config = dict(
    head_dim=64,
    activation='tanh_gelu',
    attn_scale=0.125,
    init_std_up=0.0342,
    warmup_steps=200,
    steps=5727,
)
MLP neurons of a small language model. Each row is named by its layer, matrix (up: input weights) and neuron, and shows model dimensions 96-191. Each number is 50 + 15 x the weight over its row's rms, rounded and kept within 0 to 99.
After each neuron's rows, "fires in" lists the words (lower case) most often at its 100 highest values on Wikipedia text that the model never trained on. A number after a token or word is its count.

L2.up226:42 34 69 65 45 51 26 72 38 61 35 67 45 16 53 71 15 28 45 54 49 54 43 50 41 45 47 45 50 44 71 61 44 61 43 59 52 62 44 59 34 68 44 78 38 56 29 59 45 54 45 38 36 23 29 49 61 56 47 63 43 48 52 67 62 39 52 51 67 36 31 30 39 15 66 62 49 41 56 31 97 60 76 46 26 61 43 22 56 44 20 39 59 46 27 51
fires in: "japanese" 24, "she" 19, "american" 9, "it" 9, "japan" 6, "bradley" 5

L2.up7:40 19 86 58 33 75 33 41 62 51 56 45 38 50 45 45 47 40 68 74 35 47 74 47 54 57 55 40 60 44 35 60 30 40 40 56 29 67 56 35 50 59 70 47 53 50 38 47 59 51 64 23 51 48 54 72 47 73 39 50 65 88 49 62 53 42 56 57 65 52 35 51 65 21 53 36 60 61 53 53 56 57 47 29 28 55 47 47 62 53 35 33 83 32 53 54
fires in: "december" 25, "july" 22, "march" 14, "august" 9, "september" 6, "february" 5

L2.up516:51 62 55 48 60 48 41 62 60 72 43 67 50 57 41 53 42 32 49 48 54 59 41 54 60 29 62 25 97 40 46 40 44 41 47 45 44 41 66 54 38 59 62 35 37 45 55 58 47 68 72 44 35 55 42 44 64 72 30 39 47 33 49 47 48 46 55 45 50 54 59 44 57 37 45 42 32 61 23 43 50 58 38 50 99 45 51 59 50 73 36 31 46 68 56 61
fires in: "july" 27, "april" 19, "january" 11, "november" 10, "august" 8, "october" 7

L2.up31:60 49 48 23 36 53 37 67 49 44 39 29 41 42 50 50 37 43 56 54 51 40 43 29 68 77 69 53 73 51 73 38 63 44 71 36 77 38 35 47 47 66 38 46 88 42 32 59 48 48 51 41 57 60 48 48 69 45 62 52 38 60 66 58 55 64 56 75 42 67 26 32 73 27 45 52 25 41 73 37 45 50 75 47 56 40 43 68 39 70 31 52 32 80 41 58
fires in: "an" 60, "any" 7, "another" 5, "analysis" 4

L2.up6:52 14 87 59 65 43 71 44 75 77 46 47 15 57 49 48 77 22 71 35 85 73 64 60 25 60 16 74 59 32 40 46 45 43 52 53 61 58 57 29 47 51 49 44 28 44 30 52 48 50 68 34 35 36 48 57 51 59 38 44 43 67 54 51 46 53 52 68 49 60 43 46 39 36 45 74 43 50 39 49 58 50 32 33 58 67 44 48 54 54 64 61 65 45 40 24
fires in: "september" 22, "career" 14, "march" 12, "vice" 11, "history" 8, "january" 7

L2.up10:58 60 52 43 44 67 21 52 24 48 65 61 59 45 39 55 52 53 70 53 45 92 37 40 55 37 18 49 48 90 47 36 48 48 52 86 45 49 54 45 80 40 44 53 59 58 69 64 49 60 34 67 80 55 59 61 37 60 42 34 43 51 64 44 49 35 61 64 58 57 40 60 49 84 55 49 56 43 79 36 55 59 38 42 63 52 46 50 52 67 46 10 19 40 46 42
fires in: "on" 18, "in" 9, "sweden" 8, "at" 6, "clay" 6, "club" 5

L2.up386:43 40 78 51 55 49 63 47 65 61 42 53 50 64 36 61 51 57 58 34 41 47 49 67 69 27 51 44 89 41 71 48 94 51 48 30 61 39 42 49 53 72 63 49 50 25 49 75 31 66 53 61 45 51 42 35 45 70 83 22 55 85 47 27 39 50 29 59 32 30 38 47 20 56 47 40 60 65 40 47 60 53 30 33 68 43 45 57 56 29 41 81 44 64 27 39
fires in: "april" 13, "september" 13, "october" 12, "january" 9, "defined" 5, "festival" 4

L2.up410:37 47 51 39 55 59 41 57 18 33 70 51 53 65 49 59 57 29 58 69 44 65 55 22 58 47 44 58 61 35 58 49 33 52 51 39 53 72 08 31 38 32 58 46 48 50 72 74 57 48 30 70 59 48 44 56 79 52 70 50 53 70 51 62 63 39 27 22 64 33 29 66 31 42 35 65 28 62 43 44 57 35 17 73 64 51 40 67 63 69 48 65 23 40 24 49
fires in: "off" 18, "back" 16, "during" 10, "office" 7, "along" 5, "backing" 4

L2.up427:53 47 45 45 31 55 38 56 53 79 65 55 45 65 28 36 28 22 31 51 49 57 15 47 38 61 33 50 57 42 74 52 62 73 67 52 47 39 53 49 50 86 60 37 51 45 20 41 67 66 33 58 67 39 62 29 81 45 46 61 68 63 72 40 49 44 36 74 32 65 42 52 38 23 24 58 29 60 71 48 63 43 76 78 40 59 36 49 31 52 56 37 81 45 58 51
fires in: "was" 36, "revolution" 10, "college" 8, "became" 8